Part of a small language model's weights.
Architecture: no position embeddings, no biases in attention or MLP, capped logits.
Training: a variant of Muon for these matrices, 7755 steps.
MLP neurons of a small language model. Each row is named by its layer, matrix (up: input weights; down: output weights) and neuron, and shows model dimensions 32-95. Each number is 50 + 12 x the weight over its row's rms, rounded and kept within 0 to 99.
Before each neuron's rows, "fires on" lists the tokens most often at its 100 highest values on Wikipedia text that the model never trained on.

fires on: "s", "ing", "ending", "t", "ve", "e"
L2.up211:51 35 56 68 52 40 27 38 47 63 48 57 66 61 69 52 70 53 66 53 47 75 58 42 40 68 44 18 50 77 49 45 59 49 53 31 34 57 36 41 63 31 26 46 47 42 63 53 69 44 45 51 48 31 44 57 44 54 41 33 38 39 40 45
L2.down211:46 52 51 39 57 64 39 60 46 28 55 54 46 65 44 33 64 80 29 33 71 53 61 35 61 54 37 63 54 26 58 34 51 37 48 41 61 33 48 61 50 53 22 46 57 57 42 59 64 59 58 47 52 52 38 64 64 40 63 56 58 43 54 45

fires on: " he", " not", "n", "no", " a"
L2.up1487:62 77 52 58 62 66 43 40 47 44 52 51 33 55 43 44 31 63 45 33 46 42 55 14 36 47 53 50 52 58 37 43 66 47 45 67 48 55 22 47 53 61 49 47 43 39 63 51 59 42 51 59 49 40 47 74 69 54 54 42 60 34 60 63
L2.down1487:46 52 52 75 43 48 58 68 47 54 42 39 52 38 22 48 66 40 54 46 44 29 65 70 62 56 57 55 65 59 70 33 64 46 59 55 25 50 62 39 43 45 54 53 54 73 51 30 43 55 49 36 58 67 34 42 42 18 38 58 71 49 57 50

fires on: "g", "ch", " Country", "st", "n", "c"
L2.up912:49 55 67 44 32 43 37 52 44 35 32 70 57 42 39 56 64 58 48 51 58 31 44 43 56 49 59 42 45 66 30 45 44 56 38 49 30 48 37 45 58 54 49 56 59 29 44 72 44 58 60 63 45 75 38 54 51 44 59 45 67 35 45 81
L2.down912:82 48 43 61 59 41 59 47 43 31 30 47 78 51 46 29 59 54 65 20 82 50 49 44 52 32 54 51 59 48 59 18 34 56 42 75 54 53 52 57 74 49 41 75 45 54 24 57 35 62 50 49 32 41 42 70 53 57 43 39 39 55 67 46

fires on: ",", " and", " in", " was", " ("
L2.up541:52 68 40 36 54 60 55 53 49 60 67 37 31 53 55 58 50 55 40 35 54 36 65 36 45 64 48 01 51 42 53 52 54 43 55 66 51 46 52 61 52 60 56 44 49 30 59 48 42 49 50 33 70 47 37 64 50 39 39 40 32 57 47 31
L2.down541:64 40 43 40 35 52 57 59 49 42 35 52 54 47 46 35 54 44 43 75 66 61 43 56 48 63 66 76 50 53 45 28 57 54 69 50 67 59 48 26 55 47 40 21 32 36 41 55 52 52 67 56 51 39 48 57 21 37 56 60 55 41 63 53

fires on: "che", "st", "de", "ge", "ke", "chi"
L2.up851:52 29 41 61 51 35 54 41 64 32 62 60 63 44 58 43 72 68 38 33 45 52 35 45 81 47 69 32 63 28 47 51 50 72 52 63 43 55 44 58 35 56 48 49 38 49 41 52 40 51 56 56 21 54 55 47 74 50 54 46 52 21 31 48
L2.down851:32 42 34 62 41 77 40 41 54 49 44 68 48 60 37 58 43 59 63 68 67 59 51 59 36 35 61 32 39 36 34 48 33 53 52 59 46 42 56 59 63 51 33 64 47 34 45 77 50 43 46 62 50 45 64 60 68 66 68 36 46 66 72 58

fires on: "d", "s", "c", "le", "ven", "y"
L2.up600:30 70 33 50 53 35 35 57 63 51 70 58 54 46 27 46 47 41 49 76 52 68 54 60 56 53 59 42 48 71 42 62 32 68 58 53 49 53 56 63 47 40 61 63 45 41 44 47 57 43 82 18 55 66 53 46 45 39 62 64 36 50 52 52
L2.down600:38 37 69 34 44 42 49 57 80 56 44 58 65 36 47 96 76 37 56 54 42 52 56 50 33 62 52 63 66 52 41 47 54 51 42 60 54 64 39 53 41 51 14 58 59 46 60 64 54 55 78 31 61 66 65 60 41 54 62 52 44 66 43 33

fires on: "9", "vin", "hi"
L2.up1119:52 56 58 42 66 67 31 54 42 44 60 43 55 34 18 42 54 43 51 44 56 45 61 51 34 44 35 29 53 51 69 52 47 46 54 41 58 48 63 61 61 73 58 33 46 40 39 39 64 54 51 51 42 59 59 78 48 55 46 49 70 70 65 58
L2.down1119:50 25 57 60 52 76 39 59 42 51 44 28 26 53 58 47 53 46 22 58 41 53 14 71 34 65 68 15 51 45 43 53 58 44 31 46 32 31 47 27 64 45 25 52 47 60 61 53 37 47 33 44 56 65 65 47 42 38 68 58 47 66 39 52

fires on: "-", " and", "gg", "od", "lo", " it"
L2.up1198:32 57 35 26 40 42 62 55 40 41 43 52 56 41 58 69 55 47 67 50 42 61 47 33 57 40 41 33 37 55 37 42 59 50 37 30 45 57 63 60 44 47 65 11 15 56 50 59 45 40 36 45 37 43 54 63 60 53 46 57 37 53 35 59
L2.down1198:46 58 52 42 41 49 64 54 48 73 41 46 31 35 57 38 61 57 55 58 50 55 33 42 17 44 60 33 79 51 59 67 43 53 44 49 63 74 40 40 60 42 73 49 44 45 61 60 53 42 51 36 56 57 42 33 42 42 46 49 58 39 64 35

fires on: " ", " he", " a", " but", " she"
L2.up728:39 61 64 51 61 70 49 48 66 47 80 65 47 17 42 50 47 32 64 30 38 39 42 27 49 53 54 43 51 41 50 55 59 51 43 71 49 40 61 46 52 57 61 42 41 54 66 32 55 42 51 35 45 24 59 58 59 52 44 34 46 73 35 48
L2.down728:37 55 45 58 40 75 59 58 67 34 69 41 80 42 52 54 57 33 42 39 54 43 58 60 50 58 58 47 50 51 42 51 45 67 47 46 18 38 64 53 74 41 44 67 58 55 46 44 63 56 29 41 43 58 44 45 67 52 39 37 41 56 48 53

fires on: " (", " at", " by", " on", " |", " with"
L2.up1353:38 23 56 51 31 51 54 48 63 52 33 35 41 38 39 42 43 55 48 74 34 67 59 50 58 52 52 48 48 46 46 44 42 54 49 34 35 50 34 33 57 38 44 13 60 59 49 44 45 78 47 29 41 43 47 46 45 62 22 50 48 51 51 56
L2.down1353:61 34 62 58 33 62 68 55 70 53 36 54 46 53 56 33 57 47 48 47 69 56 46 48 51 49 55 51 26 50 32 51 33 40 73 61 49 55 44 46 43 55 52 65 49 51 56 41 54 43 71 40 58 44 39 59 53 40 29 50 27 49 75 50

fires on: "s", " out", "un", "c", " over", " in"
L2.up1271:45 58 44 46 54 39 31 42 58 32 23 62 73 43 50 60 48 36 65 37 52 51 44 39 71 63 60 57 31 48 53 45 45 57 41 51 39 63 59 65 58 34 55 59 54 38 67 45 56 60 63 40 40 33 50 46 58 57 69 61 62 40 59 58
L2.down1271:32 37 54 61 45 41 49 72 69 53 39 52 46 66 54 36 77 29 50 61 32 63 57 71 42 32 51 42 31 70 57 51 72 38 58 40 34 52 51 12 57 55 50 48 62 70 42 77 61 63 27 45 84 60 54 37 34 52 53 40 63 57 58 57

fires on: "N", " of", "le", "d", "ll", "s"
L2.up770:86 79 38 58 45 56 33 74 46 65 61 51 37 47 48 44 57 54 46 43 50 59 45 50 52 47 60 66 46 71 54 53 47 61 47 46 40 42 67 40 43 45 67 53 58 67 50 65 66 64 30 57 41 61 45 69 53 39 40 61 44 37 55 52
L2.down770:58 48 59 51 54 30 42 48 67 63 39 43 43 54 59 52 46 29 34 47 66 35 54 26 34 47 37 46 57 52 36 58 25 65 60 68 39 49 37 51 60 54 53 54 59 33 48 39 65 62 58 36 53 45 51 44 46 60 36 36 41 41 37 42

fires on: " to", "ending"
L2.up982:44 36 55 36 43 33 52 40 29 48 46 28 54 58 63 46 41 57 53 57 50 61 46 19 44 53 30 43 37 53 52 55 58 70 60 38 41 55 53 47 41 46 48 38 58 83 57 78 40 47 50 55 51 38 43 50 38 30 46 59 16 37 42 33
L2.down982:54 63 49 40 46 49 42 67 28 59 46 70 40 54 36 31 53 53 44 37 55 38 62 59 58 67 67 47 56 52 47 39 41 49 41 55 41 28 49 38 74 59 49 64 55 43 71 35 39 52 53 36 35 55 37 46 57 61 79 49 76 49 52 47

fires on: ",", "),", ").", " is", "-", " this"
L2.up1288:40 56 52 43 57 48 64 39 28 36 55 59 38 51 46 49 41 47 51 60 42 75 43 49 60 68 55 34 34 52 43 47 39 62 36 45 54 39 57 39 69 27 61 51 45 33 48 52 60 41 41 53 61 49 53 59 58 37 48 43 37 59 45 59
L2.down1288:31 42 81 47 60 65 69 48 21 50 45 40 72 48 51 71 46 50 47 54 36 52 63 47 47 60 48 39 54 59 23 53 62 35 40 74 29 40 55 59 49 54 52 39 54 68 53 68 29 41 63 48 57 53 62 51 57 50 38 70 34 44 49 48

fires on: "s", "st", "re", "ca", "_{"
L2.up193:51 51 49 56 69 53 55 32 46 54 54 65 57 32 30 41 59 60 55 51 49 61 30 60 22 40 55 70 53 64 45 44 61 36 36 61 51 63 31 61 64 65 46 55 61 57 38 24 65 57 59 64 51 58 61 36 48 53 51 67 57 51 48 51
L2.down193:63 41 60 39 44 18 40 52 47 34 43 42 42 51 43 59 67 47 46 52 57 48 42 45 31 50 52 58 31 47 46 57 37 48 66 68 39 71 59 57 40 51 50 55 42 58 52 66 30 48 27 38 50 33 47 55 64 43 63 66 52 52 39 55

fires on: "3", "2", ":", "y", " of"
L2.up900:59 44 34 65 45 55 11 54 57 64 34 72 42 63 45 40 64 40 55 44 43 49 41 37 43 36 54 42 46 60 43 53 48 67 44 49 48 48 55 50 62 56 41 43 44 49 64 49 54 67 36 41 41 37 25 37 46 61 51 51 47 62 28 59
L2.down900:52 50 37 47 56 39 42 53 61 30 53 45 40 66 38 71 45 56 38 43 49 56 47 45 54 32 35 30 63 40 60 35 35 41 45 56 57 53 46 49 20 42 34 37 75 54 46 58 44 50 74 64 41 53 48 41 47 37 58 41 50 70 71 49

fires on: "-", " of", " and", "par"
L2.up1512:49 52 57 35 38 47 42 48 71 18 50 55 65 46 56 51 35 55 52 48 63 43 34 42 33 52 58 62 41 50 28 43 50 50 39 54 41 55 85 26 53 62 45 38 52 63 49 63 70 42 47 47 40 50 52 52 60 64 33 55 49 63 49 28
L2.down1512:45 43 54 68 61 51 30 51 61 29 35 43 25 59 59 55 60 52 54 39 34 33 34 56 57 55 52 57 70 50 53 61 42 73 49 75 58 46 49 59 64 43 48 45 39 67 70 44 41 71 37 45 34 61 55 29 35 37 53 34 55 35 34 45

fires on: "9", "ric", "ctor", "vent"
L2.up65:39 50 52 32 42 66 42 43 49 48 61 42 31 43 50 14 50 55 48 46 68 34 49 41 51 49 45 51 52 56 69 60 53 40 41 58 36 52 58 66 51 69 52 73 40 53 58 41 40 56 53 64 60 59 43 49 47 50 48 39 65 60 42 57
L2.down65:55 61 88 51 63 56 58 39 68 55 46 48 37 60 34 55 37 46 54 42 52 61 52 54 44 65 26 52 36 47 41 39 71 59 62 58 48 47 34 43 46 52 68 33 62 35 53 60 68 52 49 54 52 12 42 41 51 30 60 72 56 46 65 47

fires on: " and", ",", " for", " to", " as"
L2.up496:61 68 77 40 55 68 41 58 42 39 57 69 48 47 46 49 42 41 38 39 45 29 57 45 47 27 40 57 42 40 45 58 50 67 16 52 41 46 66 28 62 42 49 65 46 63 62 44 51 34 48 50 40 43 34 79 44 58 51 41 59 24 69 60
L2.down496:64 61 42 46 55 38 75 44 17 54 66 41 52 43 34 42 50 42 48 40 47 69 50 68 55 44 30 30 59 76 38 47 49 45 65 44 58 53 49 35 54 57 40 33 37 47 57 50 49 55 45 69 52 59 41 27 43 50 37 42 52 54 43 53

fires on: "8", "re", "y", "st", "9"
L2.up755:47 48 45 43 73 29 53 43 42 35 31 53 67 62 53 43 46 42 63 50 41 67 32 65 52 52 39 53 31 60 40 47 43 58 59 60 35 59 46 50 72 48 62 60 56 54 44 48 61 58 52 67 66 60 41 52 62 65 51 79 51 66 45 55
L2.down755:53 79 62 73 25 66 34 45 39 42 57 54 41 50 60 34 54 66 53 55 63 38 51 45 19 30 61 64 28 73 53 52 57 41 52 54 51 48 58 33 55 61 43 52 45 47 49 53 43 66 46 42 37 36 35 58 47 58 68 68 66 59 26 52

fires on: "re", "le", "9", "t", "ho", "y"
L2.up1436:56 11 65 56 51 48 44 32 55 43 39 55 64 69 46 67 40 28 26 35 61 61 60 47 67 59 45 62 47 53 40 51 54 57 49 47 36 22 39 59 82 70 72 54 37 39 65 39 68 50 68 53 51 36 45 47 58 42 43 63 56 47 54 44
L2.down1436:43 26 39 78 49 64 67 40 62 44 69 28 49 68 49 68 47 40 53 49 24 35 33 59 34 51 30 31 48 47 58 25 55 48 23 57 52 64 55 41 30 45 46 48 59 67 63 61 60 57 62 64 47 50 50 65 43 58 50 47 65 72 52 75

fires on: " of", "i", " game", "s", "ome", " community"
L2.up287:50 46 52 29 42 47 47 37 72 60 27 47 25 64 57 36 42 60 43 55 45 59 55 59 56 59 70 79 68 44 62 48 64 67 68 53 21 40 46 52 40 71 50 73 61 48 50 68 55 54 57 46 43 54 44 58 31 55 56 48 41 46 52 58
L2.down287:64 75 59 52 51 84 56 46 47 51 64 28 45 49 37 60 43 65 82 38 38 38 42 53 34 54 45 31 69 59 63 70 68 23 46 43 58 34 53 42 36 62 43 76 48 48 44 68 36 21 50 32 52 56 43 63 54 44 63 48 43 47 33 40

fires on: " in", "or", " and", " or"
L2.up84:41 63 48 63 38 44 43 55 37 26 92 52 45 57 35 59 31 67 56 48 58 45 52 32 59 55 51 49 69 32 33 55 47 32 36 63 34 64 54 73 66 49 43 45 35 65 31 38 51 35 59 52 33 50 47 56 67 35 46 37 45 35 29 54
L2.down84:35 77 36 53 52 59 40 42 33 41 63 65 65 51 38 52 53 56 55 57 45 45 56 42 71 39 44 49 57 60 68 51 24 47 25 45 63 49 75 54 40 57 59 59 47 51 32 54 44 56 53 46 43 54 48 41 52 66 45 38 52 62 54 56

fires on: "0", "3", "2", "5", "9", "+"
L2.up508:60 54 43 43 49 42 27 40 39 54 37 64 77 71 35 41 76 63 44 51 51 46 35 49 55 48 73 46 52 70 57 39 59 61 46 48 34 37 44 79 47 28 43 48 47 48 51 57 71 39 57 46 53 65 44 65 63 35 56 63 61 50 49 62
L2.down508:50 39 47 60 38 51 48 39 52 64 55 48 50 43 64 57 49 44 47 68 39 67 48 59 47 38 60 48 62 55 57 33 50 66 52 60 41 52 58 21 47 31 72 29 42 51 47 55 54 42 58 46 54 45 63 62 58 61 44 50 59 34 45 49

fires on: "s", " to", " into", "ad"
L2.up1075:54 41 45 33 69 48 33 39 61 64 32 63 50 59 40 59 44 75 55 69 46 63 34 56 49 65 57 44 44 55 59 60 70 47 35 45 53 51 47 55 29 38 42 29 58 41 54 63 49 73 70 42 48 51 52 58 53 58 54 44 34 24 45 79
L2.down1075:48 58 36 55 37 74 55 55 51 49 42 48 49 53 80 58 37 58 42 44 55 44 53 38 47 31 65 49 38 46 44 56 46 64 48 38 49 50 65 56 19 56 58 51 50 54 22 48 54 62 47 63 52 64 32 61 73 45 56 57 59 58 53 41

fires on: "-", "s", ".", "lo", "d", "ence"
L2.up175:63 50 38 57 65 59 48 40 49 63 41 67 44 56 55 50 60 31 47 50 42 52 62 38 26 64 70 39 64 57 56 45 48 44 42 33 32 59 78 50 47 35 47 57 43 74 67 43 51 36 49 50 47 37 43 57 60 43 51 42 58 29 43 65
L2.down175:35 76 58 41 46 25 54 49 38 47 33 37 38 45 41 62 32 50 30 51 34 47 57 21 56 49 41 44 50 59 54 54 54 64 71 41 38 60 53 74 43 61 50 72 51 36 52 56 48 51 54 51 30 55 33 52 59 52 44 65 46 51 42 42

fires on: ".", " of", " +", " −"
L2.up702:55 35 25 39 56 42 56 32 61 36 40 43 31 56 61 55 46 48 61 57 37 43 41 67 60 44 63 61 41 76 48 49 61 46 51 51 35 25 48 47 66 75 47 44 55 67 58 59 70 46 35 75 42 27 45 61 57 46 68 46 48 42 63 32
L2.down702:55 62 49 40 52 43 73 30 40 40 58 37 56 26 48 37 53 54 42 66 59 46 34 52 51 48 44 40 53 56 38 43 42 55 48 48 33 55 50 59 46 52 59 56 45 39 41 54 52 68 26 42 53 34 38 40 39 31 49 37 82 62 51 53

fires on: "in", "il", "up", "at", "th"
L2.up526:53 45 63 56 39 56 44 57 52 65 73 57 72 37 58 36 51 50 73 51 61 69 35 52 48 33 59 49 62 50 37 47 56 46 44 55 62 50 47 60 53 48 35 26 49 53 41 45 58 45 67 41 50 49 62 47 46 56 36 34 55 50 57 49
L2.down526:56 37 59 70 38 42 22 43 52 56 46 46 26 64 43 49 59 42 68 30 53 26 31 60 45 49 45 27 55 50 25 39 39 44 53 59 73 33 54 31 39 52 42 60 63 52 36 53 63 52 33 57 67 53 55 57 63 66 59 53 53 61 43 74

fires on: "-", " and", ",", "er", "ing", ":"
L2.up1189:77 55 49 68 30 55 45 52 67 56 49 71 33 31 70 38 41 45 56 56 29 28 30 71 39 51 45 36 55 43 44 44 57 43 53 57 38 50 62 63 53 60 43 56 39 73 78 64 59 15 50 30 61 33 32 60 60 49 22 44 63 38 63 61
L2.down1189:40 44 47 53 55 38 47 48 40 30 42 36 62 52 58 45 41 58 69 66 43 84 44 43 42 48 45 48 52 71 40 50 60 70 70 51 43 49 43 60 48 54 51 65 51 43 47 44 53 52 42 68 64 21 38 58 25 33 70 40 39 47 35 53

fires on: "\"", " =", "-", ",", "===", "è"
L2.up703:71 50 66 54 56 65 68 39 41 47 54 77 43 64 50 46 45 37 53 45 64 50 52 55 46 54 83 37 51 56 52 44 74 54 33 54 31 66 22 63 50 70 50 82 43 52 47 49 40 30 69 49 60 47 55 67 45 54 46 63 56 35 62 66
L2.down703:59 60 44 82 55 56 31 57 69 54 60 61 65 47 68 56 55 49 51 68 41 45 57 66 56 82 55 48 64 47 64 40 42 55 67 37 37 53 53 40 71 41 39 49 51 57 67 53 43 55 52 46 62 42 52 60 30 66 42 36 54 64 30 40

fires on: " or", " and", " than", ",", " by", "ma"
L2.up348:44 70 69 37 66 57 41 56 40 24 53 64 28 57 50 72 50 43 46 45 47 55 44 41 29 50 47 54 54 46 58 54 44 32 56 62 55 65 47 60 57 40 38 45 60 63 62 34 49 32 77 31 42 53 55 59 75 46 37 35 46 57 56 39
L2.down348:40 52 52 88 53 48 57 66 50 62 63 44 51 38 55 18 38 51 28 44 43 38 51 37 55 41 52 24 39 69 44 54 64 55 61 36 54 38 63 35 56 58 36 39 47 40 43 53 42 64 42 68 43 40 56 47 39 71 62 61 46 41 40 53

fires on: "s"
L2.up216:24 29 54 38 46 56 62 51 77 56 33 61 64 54 36 42 43 72 40 39 38 47 41 62 66 49 55 55 66 58 45 53 50 52 29 52 47 35 53 51 61 48 48 33 50 59 41 64 52 47 43 42 45 65 57 67 56 47 55 73 33 46 47 69
L2.down216:53 61 34 54 67 50 41 53 32 42 53 22 67 54 40 66 54 31 57 54 51 38 43 62 43 38 27 49 46 40 45 62 46 34 35 47 52 62 42 60 56 43 62 65 68 66 32 61 40 77 64 28 69 51 40 70 46 54 59 60 58 74 49 58

fires on: "s", " the", " its", "od"
L2.up6:56 39 54 58 45 35 42 62 61 50 63 53 38 40 49 60 45 51 55 34 35 51 37 59 69 22 53 51 60 50 44 59 51 71 45 15 58 46 59 50 37 38 64 54 40 58 60 55 50 54 50 54 32 75 57 51 73 60 45 39 66 49 57 45
L2.down6:47 44 47 48 37 60 36 31 47 46 48 68 46 47 68 46 32 37 62 56 51 62 70 37 41 46 46 52 60 63 34 77 49 62 37 35 43 63 42 52 61 42 36 48 48 40 32 62 50 33 55 49 62 25 45 52 49 62 66 57 45 51 47 59

fires on: ",", " as"
L2.up956:42 68 50 54 59 47 54 64 22 61 48 85 56 58 51 55 52 59 39 56 39 61 52 52 47 85 39 43 56 52 45 24 59 63 43 48 67 55 37 48 35 40 72 56 61 59 51 70 50 33 47 43 36 52 40 50 44 36 55 42 53 68 68 41
L2.down956:55 48 41 61 75 46 61 40 61 34 37 46 56 73 26 38 56 56 50 46 51 63 50 50 56 51 41 50 42 51 49 41 56 51 66 48 57 30 71 29 54 57 65 54 57 57 49 54 61 44 61 38 58 53 51 44 62 27 20 59 42 47 60 64

fires on: "s", "st", "be", "me", " |", " ("
L2.up345:49 29 39 58 53 61 40 35 64 55 36 53 35 51 64 30 54 36 61 45 25 73 64 39 40 35 41 77 57 49 47 56 52 30 51 47 50 61 30 51 74 59 59 44 41 79 62 29 57 56 45 48 55 51 57 62 55 39 43 47 61 65 51 55
L2.down345:38 38 49 72 49 25 42 60 45 40 70 52 61 36 51 47 58 53 55 46 36 30 51 45 53 52 70 51 61 80 58 35 59 62 30 49 38 61 67 48 33 36 48 77 64 33 58 61 66 62 64 61 41 57 49 45 57 48 58 57 45 19 30 43

fires on: " and", " was", ",", "'", " in", " is"
L2.up550:24 62 44 40 71 42 37 62 52 69 47 45 67 49 49 44 44 66 30 40 55 46 34 31 28 58 38 42 70 44 30 50 43 53 33 63 40 64 44 54 65 40 50 50 39 61 59 53 58 45 82 39 49 40 36 50 62 49 47 30 47 57 47 63
L2.down550:52 42 47 48 35 59 64 53 31 52 38 47 51 72 63 60 33 49 72 58 52 49 50 35 48 51 46 42 42 32 52 56 32 67 57 71 70 42 63 55 38 53 49 43 49 44 30 61 36 52 21 47 49 51 65 62 45 50 57 85 47 56 55 67

fires on: ",", "2", " Al", " and", "1"
L2.up605:48 42 41 61 59 35 51 43 26 70 28 61 38 59 46 34 59 43 49 48 59 53 42 51 57 42 42 52 55 50 37 52 65 43 42 58 37 72 58 44 74 57 32 53 41 52 61 59 44 32 51 30 57 20 42 53 45 58 51 40 52 76 45 34
L2.down605:47 72 32 67 42 43 48 50 59 30 50 54 63 85 51 75 34 53 56 36 45 19 49 48 55 39 49 42 46 63 56 45 50 64 60 44 51 52 48 46 38 31 52 33 70 39 33 66 52 57 30 63 50 53 21 63 49 49 61 42 49 49 55 60

fires on: " a", " an", "ent", "or", "me", "An"
L2.up132:58 45 47 49 50 73 53 70 44 61 65 57 47 53 64 54 44 53 55 35 52 55 58 26 44 41 51 42 75 59 70 44 26 36 29 38 39 64 40 58 57 46 35 72 55 42 37 38 52 56 61 58 45 22 39 50 62 63 25 47 32 48 50 48
L2.down132:49 75 50 50 46 74 64 55 58 55 52 31 47 64 73 42 64 23 50 58 55 28 40 72 66 62 56 77 27 43 26 34 22 58 43 70 55 44 50 42 15 44 41 55 68 64 55 58 40 32 41 50 55 44 53 59 45 43 54 47 50 55 63 60

fires on: " that", "ed", "s", " of", "ing"
L2.up872:64 62 43 54 57 37 17 42 50 49 47 39 60 47 36 40 53 64 65 48 46 47 28 52 37 44 39 42 55 63 60 55 55 59 47 54 69 32 71 52 28 51 50 37 50 44 36 51 41 61 69 43 51 52 50 48 49 41 41 58 32 34 54 50
L2.down872:34 40 35 41 49 57 50 40 40 52 52 55 53 45 54 52 73 46 38 54 41 52 44 51 52 35 56 72 34 41 35 39 30 78 32 40 50 61 51 48 55 39 31 46 60 46 45 67 65 38 26 73 46 60 33 31 40 48 64 57 50 65 44 47

fires on: "\n", ".", "|", "s", "ing"
L2.up979:49 38 50 59 55 69 38 57 79 73 34 51 57 47 28 25 49 54 66 58 54 37 48 61 63 55 33 49 39 52 21 68 49 47 63 37 50 54 67 64 54 75 55 49 23 38 54 43 57 42 32 61 50 45 64 63 56 38 64 60 54 43 46 53
L2.down979:64 45 47 57 78 42 39 56 45 39 59 52 54 62 43 37 39 38 52 64 41 59 77 55 35 55 58 31 33 70 67 49 57 55 55 63 63 33 45 51 43 54 41 62 48 64 56 44 47 44 54 59 44 66 60 40 42 45 50 60 45 69 37 65

fires on: "ri", "di", "most", "st", " most", " central"
L2.up1313:56 70 64 43 55 57 42 57 37 32 40 62 67 25 16 37 62 66 60 49 48 36 56 53 65 51 56 54 60 47 47 63 63 42 37 50 53 41 33 35 37 52 48 66 64 38 48 35 27 59 67 57 16 47 50 59 51 29 63 40 83 34 39 50
L2.down1313:57 26 39 34 55 49 54 66 46 44 38 51 57 50 47 73 53 47 42 49 42 48 60 51 45 47 51 49 37 30 41 82 60 48 68 50 63 63 62 28 52 43 36 48 31 54 77 60 47 54 48 59 60 48 34 58 27 40 30 69 53 56 28 56

fires on: "-", " of", "s", "na"
L2.up657:38 64 49 46 70 49 41 38 70 36 53 68 54 61 54 43 66 44 56 39 59 46 36 59 24 59 55 70 38 39 51 49 50 53 39 46 67 70 58 45 63 59 73 65 48 45 36 40 48 50 36 58 40 36 43 36 54 48 66 62 50 59 52 50
L2.down657:62 45 36 32 61 61 65 57 53 78 61 36 51 34 54 53 55 36 63 59 55 53 50 49 31 31 57 61 62 53 47 45 54 41 49 48 29 54 64 51 75 55 50 50 45 36 53 83 44 49 42 60 56 48 25 41 44 55 58 46 45 53 49 56

fires on: "th", "c", "in", "ac", "op", "s"
L2.up254:69 50 60 46 50 72 42 40 56 42 71 70 64 51 57 53 52 46 52 64 56 76 55 39 49 41 65 39 53 60 53 66 68 54 56 25 52 63 52 67 52 46 40 44 47 57 28 50 59 49 57 59 71 62 49 49 49 57 35 45 51 77 62 54
L2.down254:52 64 60 50 30 44 69 48 46 78 44 44 49 51 28 44 41 39 53 51 52 45 34 84 60 48 54 55 55 36 52 41 39 58 42 50 61 62 47 35 45 56 62 44 58 45 76 43 48 55 53 41 46 57 49 46 64 44 34 58 53 34 42 54

fires on: "s", "==", "er", "ial", "d"
L2.up162:45 43 41 66 55 54 48 36 51 65 68 62 53 47 37 54 58 68 64 39 31 33 43 73 50 38 37 47 61 31 41 72 42 52 49 39 47 55 47 65 49 57 57 26 28 71 52 51 62 64 65 61 77 45 44 56 45 36 47 67 55 35 31 56
L2.down162:56 58 65 50 79 56 41 51 55 51 66 48 61 56 44 40 38 45 28 75 61 45 78 40 55 49 59 48 35 64 41 52 56 48 58 65 58 50 45 42 67 59 61 58 23 67 42 65 50 44 39 45 71 40 25 47 33 57 30 67 43 55 48 54

fires on: ".", "V", "-", "C", "W"
L2.up426:43 41 50 77 57 41 49 53 59 26 47 70 60 70 61 38 46 34 49 39 48 56 40 45 60 72 44 46 50 38 53 39 72 34 34 48 54 65 45 73 37 34 58 61 44 61 64 38 68 47 77 50 47 56 54 59 54 41 33 41 22 27 72 54
L2.down426:54 56 40 56 39 45 50 34 62 69 58 32 63 35 71 37 55 60 55 79 60 61 49 48 22 41 60 49 57 36 71 41 51 56 57 52 59 52 36 64 46 32 40 47 36 32 49 44 31 53 24 28 56 64 51 58 54 48 27 66 47 29 44 47